MLP neurons of a small language model. Each row is named by its layer, matrix (gate and up: input weights; down: output weights) and neuron, and shows model dimensions 32-223. Each number is 128 + 32 x the weight over its row's rms, rounded and kept within 0 to 255. Numbers have three digits each. A neuron's up and down rows have the sign that makes its largest values positive.
After each neuron's rows, "fires after" lists the tokens most often just before its 100 highest values on Wikipedia text that the model never trained on.

L8.gate98:119119085191130181174135083047069121118143112078157148126171161144144107182144117112071099122118151089143136120124203095126122185157188094169097131120127121102167121045109086129188110121149094077177112108131112078160141109159156125100139141126133068118103137145098126105147170076105096161094098065116154181074114119129102181141169080151091093155164205157192190148117120117187112139050132089126107089104114144145146196147060101177144127150135151123158167123144121147089144072130140147139107138152152091130112158157125108118158111166136121121083103166139123163128103190168119140
L8.up98:173211136099107126109106149143130124082109130154127163114154163123123120178148182124177117130110096149104093061130133163103157113145134095147137199175116110173154160129085091144151129164145149168123072082127146073073155128163133134114193100126113162074169101200156135087095139127122110087150090107088168101129087118109088171131170125095154074157125177127135188071136080144117161187162109100124044159090092144146081168108147114113137089166122189106122114064144152146126147048101141126182136160087113101114101092098123141137158154142158163166155125133132128133144142153144108181
L8.down98:061083162155117105173172165119111106096164087161084167068106099094125148123139159139088141111090140126123130092152144094117139122197112114081135147171091155095106100126133128145081113097112124108181105200174224092130108109134141124197127113036103142071135107165099117101172142167188153143118114128147086070154122133122155138129164140093131145143131100134131040091144122131110151177110086036180161124125159102167141101099110189097116150207165150137125158117093148111178128113085072144135133138096069184123141089126180154146124119131150167111096136088098101164124097087146142122
fires after: " M", " the", " h", "h", "ra", " H"

L8.gate110:134174158175124175163156127119047143162107106065156139183201145143172119172110111191097192177133083082078123087143118147158132131143077104127092146194088143129081102152116101122120158125130164113127172170197146134173131102122160040097119101113104159183079128083144106130080179115075071081061117165097171108108170139148150086054122159081127140102119190159116127161082137083183131105075123165090083115151129085181098146124077152144147063099151148092134122131179105120174127119135182135147111175101113129156123124138124114128109116106139069114171081165081065101149126113112112093
L8.up110:145167106191130123131150125158132119100156143128159132110164232145100137130145133119132169170121107157127106104122196142129139147122137093116113187058186161149121128167163128150079105124080093146135156155175136125145159085083068096138148141118132112136104183123079150095163184093150083191086156166094115145136135143110155133081156186104079113078085125108159073103139140148153095196112090089151097158117150146108113113141055164090105121211130092130113138169174140105173138132121156139174151113108163114089124198133147089116108075123111068144096163125177127144175128157166114120
L8.down110:121157120171097158139121133167150147169136143119110138158136109180100137098202085192082093140168116191117116115114157111135062140131089124166103089125167134148068122131125148134125102118152203114103142127076107157131082150185109116190157157155084103161119173112135110107078122092123109126185199150122114097146135167132132167117077069165066166215113185085061171089134118148138110135146077158120162133120086128172099194116071074135097113167102175182126121125101078126141105129166126177152145109103120059092130181084084137112111170148118145144130140123079157105143170096079131117
fires after: " A", " E", " p", " e", " H", "E"

L5.gate146:106098089133165081136119103163141100125098122093154134153175100174122124081140138183142120135097122086110145081138155121138132148103084069151130157091157124073097088090094145130159154117160107148170138157109134098122145113149117156107088069123159120148145130086127064119134135102145164103108134110143110157135102181119092050113118130160129116173074185171073204130120175076093147103162075136075115182142081097114155131112129179165150141139117154202082117152098072170201147064088082119121113056121119168119129138143115155172105136137099167097176155117110100211123105076133110138
L5.up146:107104154153085103123152155113151117133119103141127054112193087173155094092126096139110140079107173164062146105048130094106163144140113130119121136205101106185094118096127151158098142140156109159116134097103118139092106183135130126123166150123132245146148058145127146203130099162144208160114076124144120136148137096134142109182101095134116142140144103164114094151117134167139068067129125132117118116101165138153093113149140086094089154110145144114119076112162084091135181155108143146137174134084087107113146044134182115149142146071151106129085168178133118134132133138131172121
L5.down146:114089175120124112166123148157168112154139135074115107170206127163168128121125101183118166140147180115099151100063125168076176129096115108100106078147100098119115125107118138106117169143117125188165114109089100084102098131138121114129115122099173160167121106127111197163099145098165175144121089108114123162200121107133086090099186110127169095087082158150138137102164119164093120063177093155134140166157189126164150102167167156129143068059070120118083109148165139087106134100117056132136163074139163188158089071157142123128112179086126104096113116100119181161129111175131148158
fires after: " V", "\n\n", " met", " T", " v", "oc"

L6.gate239:106109091107128141081123073188127106130116078129165101098112201126138152125143104189141098150181147159133063159180133156117112160155190113140125114095121166199094124131173085141128123100085156085083118108129105130141081141140131188115076141089120162129111118131068143116169096188123113131148151155084095169139066149100145146153107123103131186077136149099183132073088141092158126152154113150151141113093128052161160170092132094157099163142092157162181143141183144186099158113132133127124120156158141161185209105119083118183114120130077149119082145121143081112116158103118114097
L6.up239:138156165127173154075124164158161132092126030132156125084132141134114102155152121109099071149122127074138097146183145132120117110086156151111076155137114094079148105111073100094062167142095141126110158149119147108142085150078156139127085127143144115197132150093145063158071067099129147076106132219153205127123205119188089134136154096132080139132150103134142116168132125092094198135130140124128133135154143116122157142100211116124102117146170146103101134093181095098109107106115139132142112106125190097150215136146095127198143137098142138169131128186116124119099127131125153096
L6.down239:065124129096175160168122102165135101129153165122102097123145164110108134127098129070137158111130159088157138108157091119140168116100166102078119096134115105105138157119147165107143087129118096166112090083202171156147102080181077164114114123150144183139055151142107177192150138156131153140085096082113173174107126131160092163197108168118145125090112108095153151138157113096161118121118055045089117097141144150109132076161071150066147095086126114139114120159102162116143126151139162116162182127121134162143094098107145182097109119179135075115088128164151101090153160151149088163
fires after: "O", "U", " Res", " B", "c", " sp"

L5.gate96:155160116073111111141080166129076155170138201100078129136130098154149110104142119176111117152142159132101149128070163094098163113163107154122162161192099116106182080143115146152130114164119118125137103140151167117110150094146072133119151131114118086110172050136127189091154125105160098124145130136144137135127165194130139134217167084181122113098142148117145188115115124114144103168137114159176033127033160117042091175107163111147138138069162124102136120211101194115104100150159153135172110147102117093156142112120102103070117176178191131098168142077195104119198122187163103129
L5.up96:128116111173150139127064143152099135173071157145143079116182153168079058090097166180137129123134091096089121132132146096189130108070149120115108139187136137150147203093073143119139119105148132183130156154137157147129173100100037102088154062155106143179171113137109151146171106135129145109121117123175096132077121093105117066071137105179111176114162151178160129132159137094145079090113110096151146174142129068125121099126094148122101111126168098150111110093182128111072143155115103117123134105156162199107097121106184114144086105142084147146143143088122134130180138120132140102
L5.down96:180130172147114192098165116159128121098097141124091116178084144174117155155097111105167103166138198155098151132122117118149109105132153128069160192085077090121110092143178164213133102108112109155129125157148132108121157128120165161118108186145077106097183067189178136132116120085091101160108133096053168152091134093118063123116152162117147098187167087113151170111136123114157206137070123145207110108096163164087139149190175101135132078126112183152127112139128150074115153109141182115171086071134147080114112115093077119085084116142135148111130105127155099161113112136162117111
fires after: " V", " D", " sign", " re", " p", " d"

L6.gate314:089133166109164177145139104126135175144097076153137136119153117117181124153097119129091136112205188116117117149135079110117109050087130116077099111134124078122122087159123132109139100110059118113129136223199145153160114150127127141116157189148089105075119131089186144115136143106127155062116116076162113080192140097124160124151130112059117131092130151190150157133157113094108106042163154171122151140115085130100106164142136118170102114116122152099035122176096079093088128113165140102131101166126126048124107102145125125125125077139183154184135175162125141136178093144157111179
L6.up314:140186152148104126143146138041212129129102107205147141127156124069168101160126108145134103099182195120079156198102118124129146163042164109132143169116141112085140137169108102183135108137083146116168074101147168139141056135147086150091119118144139135098045147165128162105144153132106088149131123158163136165149038157150096128146117151107171106146146117139077141108136074108111138142078068147133080085157060106220204139115186158111100084105116117140088165149126103101170097127111182095163149062146156143121112138096116134150118113173153147165214204143115114102121125158121149166
L6.down314:163187234066080179075126083064105177146129107120158098068095107147116101129082076097106125150121147142152137125122081129106096099126111092114185115091125117129086070137070115152159139122104122093154138176105113145164071157069165098096146108102126143118157129094110098151121178133157148054138116164114131189132099165176129180172074120040107110121185159142129122123149072153161103174170093151133077158156114125134128114092117092134073182091172084077097113125187156104128113111097158133128152073155108113140165180077157117098054118108088132120127103113169170098171121143158168143
fires after: " s", " S", " was", " sp", " Th", " L"

L2.gate69:160073138168180133159161074160161160154057104093075078067136125123110141132064120153113129114148128090080153175125164116153154221138146141176074066101179097123149075103121128165187078150075146140144059119084117165128154143173119134110144040112147112098094134126102098129157129124150163095158135128112141184079083145150143121094171138120133142084158157151122182161155088094116090158113150183149115222152130141137129150132136122143139133121085080159123110145121160090109105175122175134136145138148122172181116180072139089140103087130109128147124171136063136146182112168173187120
L2.up69:161091112130122161147139147148150115109101079131100167114152147162106149122096181111094126114116106175139150098109089148095149109093082130076088134159123134120179071083116145124084122113106175108158123136095113108183104165120145134109106120134200117094112126137152092130106096095172131095170139149164116115225150179108129162164104073159113112140162137174137146196146151105147141189149181119144115122148064082199160090095134129100105132126126165185105121121106121110150125102133107091102085144162140136101100150154138121124106080080153142150126156110130115093108075111093170149
L2.down69:132092105180146190154154143116119144066106110137120130155054136108134131127097145181140160115124119142107143120148148138152183089107072151105069133117140163134116187149080149131066138154104081097076083165097163153175196156116088160172098119095087092120132143192091116084141051146114142090107093135202118135075161139129131183126091155142151149131116113121075141122046218134154127101127066147059123166094121116151166131141151109119111114121137135150165115139180129124167117122107075090092152112149206097131106149137104194118121109114153173145064117128101135109117069138188220135
fires after: " M", " m", "om", " S", "M"

L5.gate22:088140119131117151082153156100109078051118183121118128171126089149114095119125143184105106152162159139124091106166142104149115195130132140128129167116137033129178043099166116109121114110070133138143146133116097140117137213170114112162156144088143096121117120103117108133170068161204123155081082092169158063140094183123186108074114152186106165172083195196138108101144124113081131134175159088124088140116130153132145140130093175148061128114113122135137101105103169135057153133080147120085077146102111115110096138114148144151094103095129098145128163104127129052139072150093155147
L5.up22:092144147145095179152200121123109109090106086107116142080120120170140177118153072105093130108120133109114104089094112148167060123085128120093148073105090110158152137164158141181142187152144112153119122109122083131171136166086125114147128156085118170074113127122117198173108069168101142130157099114167116080107114144161102037135220146179112171201086138140046142153164110123118140087141142074141137145204126196131128133113147157146074126128094123109152130114190123106103140139131139141146090130167092124103141148174112148097190112083181103076116151097093140089148192102098152131
L5.down22:119177230143147172148124132137110146178113128131139098111155153149109169114100144116135132101051154123143101160151051147053080166147107089075102154193156120114158094113092138134137161135122170141141162136065081139112124131113089135111106113087128155136089093169104110174120120128127143098115119092110126105084067141166150165074079062147143120125106174169121162111136171155132123118148123092098151105141111121143138146182151098089144080105110108127152104126099120141097131136099168120137145036114108150106134180095126166089154149120068074134205176132203099148145127157206123054
fires after: " S", "es", " w", " s", "he", " e"

L5.gate232:139144141127119140092112143120065101167154171084147079078137159140133131145053127133160114145132127128089076148117111164154139093057158132154104126127189115076121112111129084089181086145110106168123162111135093114110182109129080182096139143088157129055116147132143054140131138172147099072106122116126080097063128116129132136179192053125084111157087175179102157163134112101116135139112091112118180119129150115128103164111201160152149161110075132115146120066142145084102148138133158078149151108091135140167082157091114186085114113176150171109157137201054157106149132115129211103
L5.up232:138111145130175142139149165101137115179149076104149133156111118106113153098087183142128068089151087124091161144119117182182142099123104145086108144157102052176154086105116147151165120084107157167129170165102104174144195142099113107189173108150141141150075091158114181080125081163163150122105046097127108165154110163159108181165105114119180114195177095121146104169147140106108083175156182154060112168112146181171130167123132079120109110141113125127113123137147119116079163115105191099142090110167156179139106145078125108107133162180105134110205107080098149139152081087153143106
L5.down232:160151085115133183144110140053136183096111117161095106112117124140170175121145126184155089068158102167150157097138116146115132125075065139144126135182105086181187105170108160157104148149127133130146134163158150171128137133123138144130185122120125168132136125079089191099138096112092117128137108086141152142122091090100131168178096103105150055075123070123161132101140101129080107127163185164096098123094167145157162111150089090126147089090152086144152101100149145161175158126121093086171092088162117121094037150127091105163172134124053121172186156111155168126132083096149025151
fires after: " M", " m", "em", " (", "-"

L2.gate226:090113136121154088128199112147077113122087107161075137141170164084057213120122085148171171141104171141168110077078146116130150119111175175119121093094088126159172112169126148164095177121138091148100125112165133118125111105091129161133147097166078153130128085139135102145101178161166119135105063185098142186126134148079165171156170127105072101169117207107159103115119073119138111128133093093162112147101144107154143149102148090092113164159134150089167137111065122109152100134127147161153172133179135132123098111106102103100107117199154111068108088174098140189116090060179084172
L2.up226:136130186082150114115138192165165110138176068136083099143174106170179170100128098158113177069139138077124126107086112158095151075053132145126108083162120102148101157116075186107106134095088124124175135150165122104151133156093120131165120103169133105122141105187161151082068135137088160161071116111141134153205162098118146113133096116111105107146187135091146156110171105069148090110119159155200098099105111117081112170090135100082144069126104167166139144147140076147135108213111164109144188168194088111103141072092149100109129133182134089146086135134131139112185156092085098141
L2.down226:167130144129169133141142124127129082122121098109089151127142094064165183134111106097178138149134111113091103074095111141128079118138144199034107151072100134135181096130126180167129115059115101111065143142113133085148126150121137180119175091169135144166155075177120157181115143106164058159154106136109155160063110145096167143176196147106099122119141140081090108137175090166107165159132059101058110141114153127088133136133105195120115169129158149117119130139095090158159099119098156139171132169158104156127065146127125171171165163133092143040184186150125107115163091172095058135
fires after: " (", " ar", " Gr", " a", " p", " P"

L6.gate56:149151156178085130124105088152177141142166129103149144091104135167107113141142118156143080156157145137194081099180122087164095104104109144173158144096120117152139133113091115138086137155108114135147138125151085098147169160144186064105154144133189116110085149152116148120124114141110161050078165130111132084156135150145177115130115087090116180131160109154131100166148109170097084072089026100164102116030121150151149125080106170171108092145080127162117155163083079094103078102092141106100165132135134154113088171168090129074086106176166113155121227146118096039148116155132112154
L6.up56:130146190164079085114170094103137128101074103107090122142124154152163162079124131103063156158118145167161147116128129139141122144105176069135096115190180121125101119110132159105111131144170116074163126139162153111093110169133056139118160168110163147133090222092175130119196135126149110110110121067148131076117121143131115126136097188147147125146074086122173077167144147113096157120133203130186119160149101106172097106095112142187157092173179086173143153127093116096114116121180136045145140112099112106150145121184102124127144129073199125102121132139127163140060093198094144130
L6.down56:090147131155078140115111088115126146154094103110120126088063160112113102143143146128125145148094193138083120184161143063059106130143111091142125113187139090149137130161114104119051124120155066132098184141122102131148140073099094184116116140092129164151095141202159088102139157142106075154088145022150123074113156164134169157154106151129140081104163165115203136099045131138158165153169154066122160104049158147132105150133155114101131088120193134094109169119106141159134132144127064097188109116118114197162136062125166115117174123228139166137074164176137079175119092152133142122
fires after: " s", " S", " \"", "ug"

L8.gate280:111128126155065159099093147132118136137168139043111065128193052144154174098151143139146145122105142080172111151160146068139130115239106109186141114074113137125154131122117081102146171163130043200135149132133129109092114153139133156077129106093131131088102123093098106102089078130134158142176168122082172089091147151061134123105122134106123113164120130124063153131158115149153157111131136151152132108161083157096160166090129159099157142080098095140120138159127146150170121131212123146158113186122137166127150144119188091172097153118158127092137167111089112092118088117164161162
L8.up280:136084102106106098130107102125146119111132159073126049099154082138076122147134168145145104116077145130109113110133122115196115135089147166152026174186155133114117093149153127157189158105160037138178076100134074201187151064175167113139152126138098117154164131180099120125156156147147122147084093066113107144106113176123175059095132105128092142160089094117137114110097094129150153169124150093142097111131071140076150155168140132054085167115134082108166113156042175114135154083100133150156143108142142080132086145098109133125127149152118095106186083129138156188182165107133138131
L8.down280:155143139157186130094132143136104135121091095169095080112136114112114149119187159078123149061164094067128109137087084077158122151122130171113129135145130195083126182135093140071107139097084082117138111129169093132160094167179159093146143114137100120123108141149076116144127117138158159157062107105111118138175072096134083111104179140090112121116099187084118130188217184180074141138134092115147100145108128085131121127142133116155170118192161176120150163148103109078112141093064113070100151141173154203173116182114130157116068176111138123163159161126126132139123122067096122175
fires after: " d", " ", " the", " ind", " c", " h"

L2.gate194:198114114091142119147125216188102159123095136151085130109141084102146154151131088145186177137144180173172101158120139129119142169110125098026148131089174161128086154110137112102149101139124078124173180137166153158165098135158141137187160068099080137159105118110185120129108059088138085136167074151131153117099103126099213127128114136169153146183151131182153116124121093108141127113113154096075093135153155172129109147103151143148148116076089131164135134168189106137070136051098160163157141097149167087104120125094099131104159146159132089115084106092130081091112114136143127130
L2.up194:177131119132103151095159126130208146119148107127108127115119107153086092126113144150129140171069167073088187112135103138064116170045172167125152050118112102048062110142147116149072093160092102124122138121173120108115120174141174112149179129136128092155105138088183121155140098091137177147091126157111203124107113167119151145169128162128090105165124139145089097143107113096079130154123162225098118129085155104071123145140154170173136097118069183124096136200139089115103111091114189139144085133104104128138128152134086078123099157167116109133119170138110152106111147097111141126
L2.down194:108121145098136118194139150221105113154078088154064154117159136170097101175127089138152137138169098151134096179114137114169161153154132120050133123146118128131140088100096132098175049153131114148184175173123170126169080147105095110187189085127074149177143113181119120140106116149102084149109191122131150087136140152094173164176136134144119095197143101149084086135092083117131121149093170136096147104135133107165178068185118181143094162142123118085092154111145111092104153101119109161164107153136181144094085133086115098100186093155127048096073141120199138068121076121130116153
fires after: " W", " M", " p", " P", " Re", "P"

L5.gate134:133173107174122104099135111222099155139114143107137154099091094102135159116174170153108155182155160112163099179208105077148092093076128104145146120098112159099105104200064124161117080182069204160159179131132125108095067167140137143104120076097134044099174119135141174068103092090153136141159116210158181153131121178103124099101149132107121153092123101155122115146129106128097156081066090103146100114110151155130132147089148152156150121125140130182097132110165135130177109085129139113178132141107092107155100144175152106120079146147111118057145156129046114126153135064106104071
L5.up134:114101125123107121153150104107100145109125108120127128120108113123077109145163166135165193125132116168116095138155106107116164103059132102142154141081095160153151138124106090152104096173136143173134157082172146108075126142088142103104205127153133113089082090143134081104074179084139140124175094114142061161155161093106152179110103172169078108103083147073163078181089140118133125078117065174145096163128123105102117155071102136167114186158188128149144183103113105155129161128163058161154183148050149155151124129121092178126106154101103175121123093066124097099147070061089112146
L5.down134:148128129109175184125099095180128125092126135155172102089158128107100148173152087119085158126138088116095168105081203190105122122168098126093138102089104078084161162139180137140079084117121045167132085052121137128162116128171131146150152147152165119140119122160066118177093080148088123110149168091147140169158141163188116184126149125141140175136187154124048119142118041134135114186113127108123130171133170143143155133120156115151124138132162087122118162140141142093144124148077126094137081121129059137133103093145131123128170160075127070124077194100117133165158143156076172122
fires after: " T", " t", " B", " P", "b", " V"

L8.gate230:086144130165094123136153117115093097179186144125083101153155110168194139120132181172102052108101133117082109118157121170078106131103172076107106132146155114141169114114206134130117113116180130151091110183140140112110128132073124159090110131117167163141130123112140091144134174172175116139054131121088121151051129185176098051152107057122086152138122176150052132177111135129131047103135129117174138123138151130125138134138098071107132143084098171188147147171099105104155078116163115183173083110139093113092163185169141192164116152127107148181133122127121122135102110112127095050
L8.up230:161182052117177110112148146092124174062102111089103099138182117133181119132085178115089161141138116099132094115200142121174074125117074145144106228134203131138147118087138107100131098133125053147138126114153119101132111130111116120139133179103119156112136138129109100131045137121113115135158111158172084134047063145117150090150183162122153192105084144135168144139151087095121133086148139103183135117193088083079131150140155122118057131148185157137120125159176139171110141135141183109191103169133096126118121137080131140116135083116138168119097119136153138140160173072068201123
L8.down230:173103090083099086135131094110147158092130107128154129109104159159135140112184115144167148112120143095167112097129076136107137209067112237102162088181185130128102105142126166112079080141077147107172117126115112106162067112139075152136101168118139113120111126089128100183112148155120148113093151126118109135092111144120128114101104099141076138143151141160124109089127147116092190110176079157167154106148120146156167173157052134160134097176088131202165170128109204119112093069086128120112143103139098149135091171120134112117165118108145097113137127111112159176141147154131163138
fires after: " E", " f", " J", " d", " p", " I"

L2.gate76:114092196114109152182178149155118164102061014189073069130096093168198179052147157070188127117121081102059139116186125155116159124139115144118146152117085107125120182132077158159151111152136110081132119125134153167161127105117137151143084133107094124107119142133114105138119093139088132113160136162168139159129124111097111124107131114132114105170100078067127130138237099100087128094132150159143091048119100126114169143091116137119169187129095144152142119115091099109106139194136136139158187188118145115130143115148129139136138100094107131142120184125103123167139141147108067082
L2.up76:083106130115071102133097144111153189103126074109120177175072099089079186093104096135111163066167089119145162114121173086072136068125093143106138096151127132129094102075171127145108147066100197128102109153105156118171163109106223116134165142117123111132140169125103144163097082144142115144165088094101186093196110138126055183150150145131096153153077111143117133113098172166075192137088112144128112107219123127082146174119103122124153127102180099166087117107086098132123121117122093143148129081117132163106179129082172123149130110129135121145078183103149129108087119107115112136
L2.down76:146091124132120145101114140114097072159165172135131105112175162151093115096137133135141125100148100195126129164106019133156110124132114101089131102049104123113095121141070136133062152150171136091141116104146068165074107132105109197170068134169076125148091116150142095107101170105095095050115187105161103139177162083159132170157113141123102126142127124106150179056131113119105106089134125085158135166122117118097134177093079170107102101123122141106156125154120141138156118178088137185119093151104104134089108173140148137148136139125169183136173088140027129122190129152145155092
fires after: " sp", " app", " inc", " inv", " l", "L"

L7.gate11:132176095174170059119094128154097135104092087109150117146126102129148094131041178118152101144159151203147129161070115176120066132124119089114166135090120165108166051118141115155138128128098125137121128103154156140118123180113158117076130108156172173103156152169174178125103160083139129133111128123068093120148164124128080115113085117135161178098142148069113119156121130122136119106119145130113164128139146121164111151162062101146091103158120138104099099148105138157141184133105126138086158121104179122064159103133097123164122132098073190019176110085178133140129086098143117075
L7.up11:178138084108136106081115122133118176122104186070145115123150077130101185102085173069135136062170173137127128095130183153123092071122137073102099090130154148113144128167153148125094140117078164089126125131103159146102086095100222162078124052165144106124133172109110124153120126137166185070153088134169117148122176154181080075175123131119117068094120142167149145182106110142147147167189171163137137139161156182152104122134146145161034136103106123095095078151130089204133099164134077133105101107164137144182158095143044151155133151146113132144136128131129154088141091114094152115
L7.down11:165074207092164149236110108163086099114166093130144128152154083119097114106153126151114149158136149134105113095123144112124108120198156143145109063141135171127136132166059127177211111188087122128091158097105156185192116097141096138118184149121118094200150146170165140119096080133129116120136163154085106169115167113157106132126080083110114119126136147054174133110133136122139166188065141060158128069158102116137121123109122158124090156137098085172099088118148142107127145115178119118152079164112123119112152061154078099112151096093082155087144120111088144139137108148100171158
fires after: " T", "T", " t", " m", "ced", " J"

L5.gate275:122158133137119094129123114148133100110052111117126124167140165141148076147083135111124138104130149153135144156098106138155095079106081074145086056145172123116129093158100098155152119204142167109154076099126193122127133110173130141127133149102109117141153099089128159141165112120139108191172137138168122116159102138129162120163106128130151181139104152188167124092082126125097113175103039145145112141042212112123161147119147122074119131101120139133206185169102088110134151115053116126121168169114121163154115084175062132181087101171162174096147140159099099111108082143090128041
L5.up275:169145134163126131083122038131090123151155109106153077198142104156120105107150141139176161130063136158152185128137159187146145087115115093120051117101154129167138079126181086114097164175114132170153108130078108119112066148095184104173127132148094109164106130131143102127150108107122093161147159134066152140184142127088110148127156126120087196161096162102132118057164159118188165164184060103116115132122128090171112131110132124123135086151144163069103142101080136131122169144100113109110062174116153128130166094075139157143148093130145121114119154120124072151140063139144151171
L5.down275:116142137083092137074111091142180209147176118108074171111117161142156126114064058146101109144147127174174100113148116200167147133116155204098135144179086134089200133114134085149138157146102085147149130145160137128188092141196103136075149143092109134067125136142098107121098095132116087072114149097108168131128089112116119111030059165176179099128150134095183119052146114123097128106108127164125106104069159143120131162132170156115142122100125112098066083095156160158087150165116117130128111151169130142113134118086121152112121146126096063119125101068155131134115135162167136045
fires after: ".", "-", "it", " (", " \""

L7.gate43:142159123168095143051108171127173142131171097112141195129116100113129096081104170147142155129114107063060094168169171110130168124145178137102103107175187089142086092173109148147114205086117127164105180127146106187174104088152167087148099133092125127116131124064123082117113098124039091093108136114104174141126103095162146113158204125129144119186087115106088131157138135094159101151104156118145138171141156060146084158171159096118060120061164090174111155069117122125132101155093150103125113145082167201156126140161142082188130173140127144103187078146121128106104119153146123077
L7.up43:131174107131161125094090162112164161122106127078147171135136152165113121148106148113145165165176162110100111086124087140132146059148061072144116073155099138160175076181137134109137146141080095195086137142101084164152118124177107164099080139125000118122078123059141123145158098122068115136125074125199161105119178112085094099115129135107178106161144158139123116128124160134151166146120163067133089167136139108153115164172100179136152109097127181132161137114160130168125166150142160111164209110160157149141196159099127065122119168199111102116140066105096192087080152109149150108
L7.down43:122143116101116109133114130116112090162133099115181179169190151104118138179105146092116135142071147090127140148170073135090104197114062120097067180144167161106137126104109166160082086159076104063182091125104105113162115157153088142042127071106119079107153153123118166177134093126167193156148127087114162170111094101122133085101126078141159132135099117145135067101120114127114097133120155159188159164091136137155164143140146020147077127152119159119106122092106095127124125144140130131104179154103176165094155092106197167124128163134156103138190171128070142152122104151091148112
fires after: " P", " ", " p", " J", " R", " j"

L7.gate263:148162091117179125070095125169136130100094167134064106106171181181100105177117151150164150109081106121120093135023134123093108142199130118087113121064184130113141170152138121121140143103089126109151142141104153150148100082115137121118048106108105166075157090118097111106118114152126201168101164129141072148186089074094132133148158136121112147136116112130101131127136095095127143120120184101188093129141204102096152129089130160200127194136150191143122129138137107070094101105158082174166075097105150164107163138140115115166049125109156183155149070141132187107090135124197086129
L7.up263:148140125082133125146127143139168144168077117144073127148161148107109132125145150121184202148089047095115134097115121102125097174126132099056169143140156163131113173164092133180144126123156113137156154108142208122111119143105155156195165134081085164138137145164129136074105133137086079112151088155119150135156133098105143106100163138090102167090089166110126085112139145124056164137127133134083203141141135094153061108117138091119102101169078089207128137154066146111116103126176102186110131131170120172107068120132089137083104087142159151101154107064127112111174187126106140146
L7.down263:132145122125164125131123199113133112153135115123119146143162157092093134163159135130177167143147080183155143126126066118152079144180175107097169148078165150125161096126117122093148139132123185139072165124158155159139076137115155122161177040102127132140098145095100126118067177052104133141122089096104112134108120108131167187176138138114106071108127145136112145132199113174071192115098105181129095153066174125105137169130155144119117137124116099144165103167156149152118137103177145154123130111092078158080159128135082128200122162102139136165119149140129144121117112096074117102
fires after: " app", " P", " p", " la", " App"

L5.gate131:093098123131124127086169093160141146125113127121085179076136119145133092118046157147188141123098141094074098128135125099071058143115050137114205087137139129126093069108197159179158122123087118122158145106136115098191144132118121123134138182145157135115112095114113157130142097141132148139086105072172174126137081112132143131136122106110083201131163090119093192131140051110140110080124116135141076115107121112069095160094167150141065120120152156159110098153166134158089167166136115081144157154130135133119111152170106127097141144056141130142170092155186145154183162123025119117
L5.up131:109128073053165121132121124178092105148109218145097112085120106132108083066123124117124167148118194145099131087117204151156099172150145116083165139106150132111131136091106093143148106116128138158113119099152128131104130123150158098104127084097148133082137132222186103142115179104085169119174112125115108137129137106185086135100101079122176137080169097107129134093092069113132140110121145111187101162123147136117046167162128114124094123142207121155137101166152111128113107132138148154203106105172159150132127100137140171159079093131127158109138073151190090211112109123155166070
L5.down131:121126109156082189197136119164166123162130132103128182114084227185110094127080186144137154136073140133106151129151082152094188141104137162143117157111102091142081147114093104093104083132193128148174187114103076086094131130110101089080112128144136138129150105194124081090133144195140117099152149228116116122097155103166169027122129123117167108184158110038169130125132177157165161161175162099124138134134194141186074148174140106118113106124180138138150131081138134111103180142117170122123083136173081116127097166150131093139102207107128123144119102137132086123116128151119106120
fires after: " F", " K", " M", " D", " p", " P"

L9.gate89:087203113121133132155097122121091148146166135138147145210077057152147103110064136083160108124123152131068068211165131154154107132126138187072080108132125121115145156094089156166156152091104150165141105111164164107106148120081154162103166105094101093171099095135147113158197089086123156150163167115099097133094119172086119138130214109091094097111089124070119154140096163102136139126126112138075123149129164146082196128134123126126110077190154111133128198126093120187200129105155126147143091127079137101107160115186127171094114097135139123167169132187166091076129152143165088132
L9.up89:144148148134177193126111088181177159179116121112130133120179135117130172153124082167114104097198087168201110143185198085168155089147143122127142190100163144087120138167070144154113100129077146136115120208134102077068104164106143131154099129112153110130126142110105107190183160143193122120125142114126104099141127129133143165093139120171133097075078117128154112133136191113069074096151067154087144174145113135152182038133150169111088105138087117093109119147138154103093123157195099123159105125158158060105191102132132126113170065147074094138074158127172123089160138146124166087
L9.down89:172139145120149112156123205121116098080139147141073151079200122162104096178141144150162171126115111087148172201105119110134062117130084119127118084106093131132162154154109089176092149100130112107099171144115097185148098197122068206108134118153173176198137151091109056164143162164113088149123139132185159147120112179167144108095083068117159132078122072118124186144084113160163161141114149075094131103074130152170164185128133138130133110184083109111109083149086130121157116137162154145131133103132167128136150106155128130153136150112106205121119111113092165110112091112101085157
fires after: " b", " –", " g", " J", " d", "if"